From a checkpoint of a small transformer trained on Wikipedia: 11.2M parameters.
MLP neurons of a small language model. Each row is named by its layer, matrix (up: input weights; down: output weights) and neuron, and shows model dimensions 96-223. Each number is 200 + 40 x the weight over its row's rms, rounded and kept within 0 to 999.
After each neuron's rows, "fires on" lists the tokens most often at its 100 highest values on Wikipedia text that the model never trained on. A number after a token or word is its count.

L7.up895,215,133,208,139,222,232,236,214,160,120,241,150,191,211,189,230,250,257,261,216,227,272,221,201,170,241,196,200,270,240,179,218,194,161,208,144,233,218,163,237,202,208,211,225,180,165,185,221,228,178,186,228,193,168,132,200,148,173,195,148,250,203,270,185,248,113,245,246,159,317,245,143,225,225,183,257,180,245,186,301,245,200,241,213,225,212,155,254,194,192,178,182,131,113,165,208,268,223,174,167,197,192,188,214,162,191,262,170,184,208,212,202,269,237,214,161,184,171,214,184,156,205,183,194,203,200,259,184
L7.down895,209,172,159,143,212,205,119,256,242,247,216,195,222,225,173,178,177,180,154,236,273,172,271,232,196,226,178,270,202,205,165,152,200,203,210,206,193,248,241,199,264,105,219,208,178,197,232,167,176,218,208,230,143,223,190,222,244,190,157,230,257,302,253,252,194,152,168,244,193,232,259,249,203,272,188,207,187,205,139,162,170,213,271,252,225,200,223,135,178,168,125,153,113,192,181,262,195,185,194,183,185,294,178,209,180,153,213,224,248,273,273,196,226,250,101,218,187,162,205,163,279,165,223,141,180,228,134,147
fires on: "ol" 15, "er" 12, "ic" 11, "}" 11, "r" 8, "on" 6

L7.up989,182,296,258,169,198,146,160,92,139,274,137,181,213,243,195,181,189,174,162,274,262,223,185,209,158,302,332,168,173,189,230,249,208,205,240,222,182,199,203,213,159,232,188,212,192,208,213,151,233,289,185,190,202,236,207,227,186,240,240,190,154,199,203,186,141,237,210,231,287,217,239,202,241,158,148,189,217,280,229,185,146,166,225,233,144,205,184,214,182,187,186,252,254,204,230,283,191,178,144,213,247,177,161,176,258,175,270,193,171,179,156,175,124,175,214,258,182,192,187,275,194,213,200,245,168,136,166,180
L7.down989,141,223,164,181,188,192,200,202,187,264,222,161,186,154,221,237,245,184,232,180,227,242,161,158,162,247,178,173,126,193,211,268,184,148,267,158,183,188,140,159,247,214,175,239,306,228,114,268,227,236,233,226,276,190,217,221,257,192,216,237,191,222,234,236,257,224,178,164,212,180,153,126,180,194,188,186,181,228,171,253,250,231,161,180,232,194,231,170,166,249,302,260,113,170,210,205,201,249,224,123,251,168,275,167,179,218,177,268,256,191,186,222,162,157,185,132,174,149,165,261,171,278,207,188,224,260,221,292
fires on: "re" 31, " re" 11, "0" 6, " de" 5, "i" 4, " en" 4

L10.up451,183,220,158,165,216,215,183,285,162,204,215,186,219,189,117,254,250,124,170,196,273,200,175,219,187,246,161,193,219,232,177,178,225,214,133,208,234,205,215,262,240,168,214,145,145,171,182,282,191,225,272,146,236,195,191,178,248,192,180,124,205,184,221,175,171,210,288,172,159,230,115,199,222,235,116,167,217,173,191,193,202,191,196,252,229,97,200,144,128,230,255,178,178,166,160,216,232,233,200,224,112,194,172,165,241,160,171,142,132,224,215,245,185,174,243,212,234,194,181,116,253,147,244,182,204,174,221,148
L10.down451,174,243,128,233,212,250,155,173,165,178,215,198,193,197,65,243,238,158,202,189,272,204,179,216,216,214,230,196,237,262,230,206,109,208,197,271,177,233,156,232,218,139,164,195,162,190,171,194,228,263,220,94,197,135,147,221,158,183,244,143,213,204,214,205,173,248,192,207,238,233,107,190,232,215,158,214,180,201,229,162,290,213,175,261,177,118,167,200,147,178,195,143,232,125,233,354,210,258,220,177,243,226,223,143,246,131,189,196,182,170,222,166,217,147,179,203,213,229,169,254,214,175,143,167,196,177,216,203
fires on: " " 63, ", " 15, " of " 8, " and " 5, " | " 5

L5.up794,176,178,224,201,223,176,229,168,190,197,206,210,263,220,172,209,331,234,165,251,196,222,168,215,138,231,238,210,210,256,213,195,256,201,250,242,240,275,156,225,186,218,192,163,175,131,231,179,145,221,225,225,174,139,242,226,183,278,198,172,209,154,141,120,273,170,136,225,148,236,118,165,168,243,152,253,211,183,188,257,228,219,268,167,215,239,231,216,149,214,166,209,188,156,132,230,184,166,234,326,198,222,250,189,179,250,245,184,203,218,120,217,188,159,159,205,235,119,188,143,165,250,196,165,237,191,213,180
L5.down794,228,152,252,192,262,198,126,154,206,188,216,226,171,195,170,199,256,203,176,231,215,204,128,220,224,100,218,184,211,188,116,214,202,198,185,169,225,197,224,135,228,195,245,163,217,143,151,186,200,130,239,219,219,294,212,201,202,241,218,130,172,241,230,253,237,180,238,222,185,180,179,218,190,224,169,186,167,185,198,185,195,217,205,233,280,259,223,193,221,219,262,206,163,136,178,253,218,137,155,210,209,258,210,172,118,281,224,178,164,176,206,196,243,120,151,230,230,161,228,180,240,138,248,243,83,227,212,253
fires on: "all" 23, "er" 17, "on" 13, "h" 5, "le" 5, "oll" 5

L5.up813,249,162,213,258,211,147,303,170,213,256,212,185,189,130,199,213,255,156,246,174,240,161,226,191,208,202,163,239,115,175,198,190,155,173,180,168,183,189,218,173,78,175,229,242,214,217,143,155,233,232,199,154,186,256,157,192,174,219,130,215,191,204,296,154,194,178,194,221,194,221,237,204,220,222,184,199,222,186,200,191,266,139,313,245,148,236,193,273,227,185,201,269,209,224,209,173,162,243,193,179,117,164,138,215,215,211,211,210,189,186,193,204,184,153,218,206,281,153,206,243,299,158,113,176,228,240,158,161
L5.down813,213,196,213,226,207,146,160,265,232,209,192,254,168,235,192,220,194,183,211,176,179,232,101,284,236,233,234,212,285,192,215,234,150,233,197,253,268,222,144,150,206,170,253,136,167,203,212,229,186,147,246,222,95,265,224,205,220,172,196,177,194,203,199,198,190,225,218,157,215,227,175,170,239,197,222,182,234,176,221,127,145,184,172,318,156,202,122,190,232,219,255,218,204,111,208,245,271,212,161,172,165,304,194,171,160,244,205,188,214,189,267,232,195,133,217,165,184,211,255,165,203,241,148,219,222,265,151,258
fires on: "-" 45, "E" 9, "-S" 9, "." 8, "at" 8, "N" 5

L2.up939,160,223,211,143,186,204,209,169,112,207,176,184,192,244,154,248,222,194,305,240,180,226,221,167,177,213,148,166,179,207,196,238,189,190,238,171,203,219,195,229,105,112,190,183,259,172,188,248,161,182,136,187,258,250,292,238,235,224,221,191,288,176,273,227,193,236,141,188,218,161,274,196,263,201,214,221,248,210,222,183,165,190,228,240,156,169,226,233,210,125,175,169,167,291,256,194,221,143,161,209,162,160,254,163,216,214,248,258,159,277,226,172,208,195,221,313,146,229,231,176,238,228,206,137,189,274,160,192
L2.down939,223,239,202,206,238,144,183,243,263,183,181,215,269,270,249,154,182,191,238,218,188,122,258,179,191,195,132,117,158,176,273,180,180,282,223,169,165,185,217,245,188,154,179,226,288,213,181,211,83,161,250,161,194,167,240,175,188,178,210,213,202,197,179,148,129,207,223,171,197,147,205,252,237,197,217,154,234,193,231,191,173,219,157,222,203,196,263,284,196,200,202,167,145,264,171,117,164,149,167,191,119,145,173,185,234,196,170,228,139,251,221,290,231,191,117,203,157,198,211,242,243,194,106,202,231,211,205,295
fires on: "ent" 59, "ant" 14, " place" 11

L10.up650,172,250,205,241,251,151,213,230,220,285,247,161,219,202,201,180,184,148,194,118,276,210,229,152,205,127,211,175,272,204,186,242,202,190,210,285,206,143,159,262,220,255,162,153,168,154,207,195,272,149,208,58,239,228,195,172,199,151,188,286,167,233,262,189,174,133,227,179,206,217,156,145,219,217,193,222,209,224,189,216,227,190,137,208,152,130,206,183,200,196,219,233,251,215,174,254,194,180,232,239,133,238,167,137,192,311,160,216,179,197,227,213,188,197,182,240,215,206,179,153,207,249,279,157,199,170,237,173
L10.down650,280,146,201,205,267,66,182,212,115,195,193,166,260,189,81,191,225,193,184,206,226,218,191,212,171,152,239,267,190,131,241,148,215,263,207,183,221,204,179,240,204,271,162,182,198,221,148,215,188,197,189,87,206,242,237,187,169,223,242,186,224,167,218,181,161,189,117,212,187,209,203,145,223,166,230,200,156,146,215,141,303,123,194,231,274,212,178,259,202,208,320,170,216,227,222,255,231,185,277,147,167,232,164,262,184,236,167,155,193,199,214,222,227,129,183,260,157,201,173,214,246,180,185,164,190,252,257,148
fires on: " | " 40, " " 13, ", " 6, " on " 5, " \"" 5

L3.up99,161,219,221,208,150,199,244,226,206,131,194,235,230,175,192,222,194,169,227,264,269,181,185,200,212,205,204,180,196,174,201,266,260,177,201,215,228,152,253,192,176,132,167,153,177,227,217,179,165,160,211,202,171,172,240,182,208,197,213,122,165,239,227,152,179,196,119,147,199,159,230,199,210,251,194,184,191,212,236,258,169,184,235,140,188,201,222,148,215,180,183,173,212,172,194,171,250,173,200,203,245,196,201,146,238,226,193,237,189,224,225,173,224,198,240,267,227,180,220,186,221,230,152,150,217,230,240,205
L3.down99,266,248,226,221,207,161,170,190,193,180,264,208,228,133,271,163,244,258,194,191,211,206,162,226,248,244,217,222,175,236,210,250,192,241,145,197,190,84,188,171,116,140,231,258,214,212,278,199,171,182,185,212,162,146,117,237,243,171,211,286,222,184,114,226,193,267,170,218,319,166,200,233,123,240,240,158,208,230,223,211,218,207,290,242,173,210,200,234,196,136,234,221,155,224,246,149,180,221,264,202,125,176,222,103,258,246,213,139,192,171,178,245,140,267,173,154,200,223,255,212,226,166,219,267,182,181,192,181
fires on: "ann" 15, "anc" 12, "ant" 12, "ent" 11, " to" 9, "2" 7

L8.up49,274,251,253,161,225,137,246,211,212,160,285,214,184,187,184,172,156,186,162,234,265,161,157,228,233,173,193,183,236,179,276,247,189,261,135,224,190,193,197,255,258,177,233,115,218,165,149,187,244,271,282,235,284,175,214,217,216,156,168,215,219,193,273,222,254,203,237,181,139,252,200,245,166,212,142,244,129,202,227,220,172,168,275,271,237,187,240,268,177,192,202,153,217,189,207,194,287,224,206,194,157,233,189,217,219,163,107,210,181,218,203,185,212,182,230,211,205,199,158,170,166,195,206,134,157,207,212,182
L8.down49,162,277,121,189,223,192,186,181,215,166,249,155,205,149,71,220,185,198,176,185,256,170,189,126,209,227,231,213,250,217,187,213,219,167,138,194,145,144,201,215,207,212,200,197,185,186,228,300,230,256,207,77,165,171,172,197,131,211,180,140,246,195,168,224,196,220,212,250,158,195,204,149,241,311,174,189,173,224,241,169,186,220,137,264,157,142,290,146,224,186,156,199,253,135,211,271,216,197,176,129,216,151,272,175,191,173,187,169,253,155,228,239,236,189,184,230,190,217,210,229,194,155,168,200,163,138,176,226
fires on: " | " 17, " " 15, ": " 13, ") | " 12, " |  |  | " 9, " / " 8

L3.up897,204,231,225,195,207,223,202,139,224,135,142,219,166,115,206,177,231,133,130,303,215,262,275,272,166,307,181,253,194,184,194,198,187,169,177,213,186,220,244,253,222,210,174,185,205,207,188,240,231,225,238,235,194,136,268,231,142,275,199,206,203,239,169,222,185,157,124,155,205,188,248,218,170,173,138,175,223,184,127,228,189,229,181,234,131,304,210,175,209,165,163,225,219,312,207,215,166,145,176,154,128,226,207,212,228,225,224,145,214,199,194,235,166,227,185,227,158,214,235,191,216,183,217,199,204,128,239,203
L3.down897,181,205,177,146,170,153,204,252,183,187,143,205,143,146,162,224,174,200,255,270,208,170,211,225,173,185,207,258,161,193,148,231,213,192,164,169,183,275,236,223,262,212,204,263,253,182,243,207,242,221,217,166,169,188,244,158,185,180,243,227,295,238,213,189,245,224,242,215,197,256,200,183,143,218,118,161,164,186,161,215,205,154,171,181,182,231,207,216,202,175,192,196,224,208,253,242,160,209,307,165,235,190,160,226,173,183,279,235,207,201,215,247,170,160,198,160,124,212,225,122,158,188,182,253,217,186,198,245
fires on: " dis" 18, " en" 13, " re" 9, " res" 8, " large" 7, " aff" 7

L5.up493,176,198,214,200,196,177,154,143,167,195,237,267,192,151,176,244,242,196,265,225,278,228,233,265,183,161,193,242,223,128,197,307,127,169,133,215,161,195,256,201,271,209,247,163,229,189,167,135,252,188,183,174,134,235,145,203,214,259,151,180,209,240,227,209,189,190,206,232,143,215,211,168,259,176,212,163,269,109,191,184,287,229,143,178,201,214,229,175,191,176,225,230,208,217,220,159,199,239,267,224,137,197,173,230,186,258,208,246,249,245,233,194,235,147,174,230,212,196,246,235,249,137,187,188,229,257,219,194
L5.down493,222,205,167,175,183,216,215,202,297,168,202,184,233,217,171,250,206,192,183,216,164,223,138,228,193,181,219,173,185,244,192,209,141,182,219,167,242,179,222,212,173,208,168,222,162,206,260,218,197,123,201,180,147,248,249,233,185,167,146,251,229,170,175,188,161,196,237,201,215,240,184,86,320,146,181,150,170,245,279,256,188,267,187,242,156,217,164,183,255,98,225,202,237,150,225,246,195,174,200,234,181,134,208,160,214,294,252,235,249,174,182,185,246,117,174,188,212,182,205,183,284,295,156,207,140,198,192,224
fires on: "E" 32, "-" 31, "N" 11, "f" 4

L10.up177,195,202,247,214,175,215,214,124,211,193,224,139,241,201,179,164,270,215,239,170,277,255,224,229,247,241,154,128,240,193,195,263,198,203,246,223,186,100,189,224,176,158,209,197,227,209,125,192,221,219,226,180,250,186,208,183,268,205,208,168,226,153,268,227,159,249,132,193,198,235,176,177,181,233,139,225,237,226,223,158,270,212,193,72,155,225,246,201,226,114,168,142,152,202,177,209,181,270,133,168,244,154,236,191,209,223,226,257,233,277,140,196,149,257,274,221,163,227,185,175,151,171,184,214,217,151,202,218
L10.down177,165,152,163,134,163,194,236,231,182,227,182,241,174,172,207,304,157,248,185,217,195,244,232,191,265,171,238,228,204,192,167,163,172,213,230,185,181,210,200,198,201,250,140,223,166,151,199,177,208,251,269,234,193,174,223,226,220,148,205,209,148,195,195,150,171,107,223,243,196,213,149,217,227,152,204,241,187,197,265,228,217,199,196,265,171,216,202,175,183,224,266,191,220,266,255,210,195,186,204,233,128,242,237,184,145,185,220,178,236,171,195,185,231,160,132,216,226,202,159,214,234,195,224,89,166,237,213,290
fires on: " | " 18, "." 14, " al" 9, "°" 8, " st" 7, " p" 6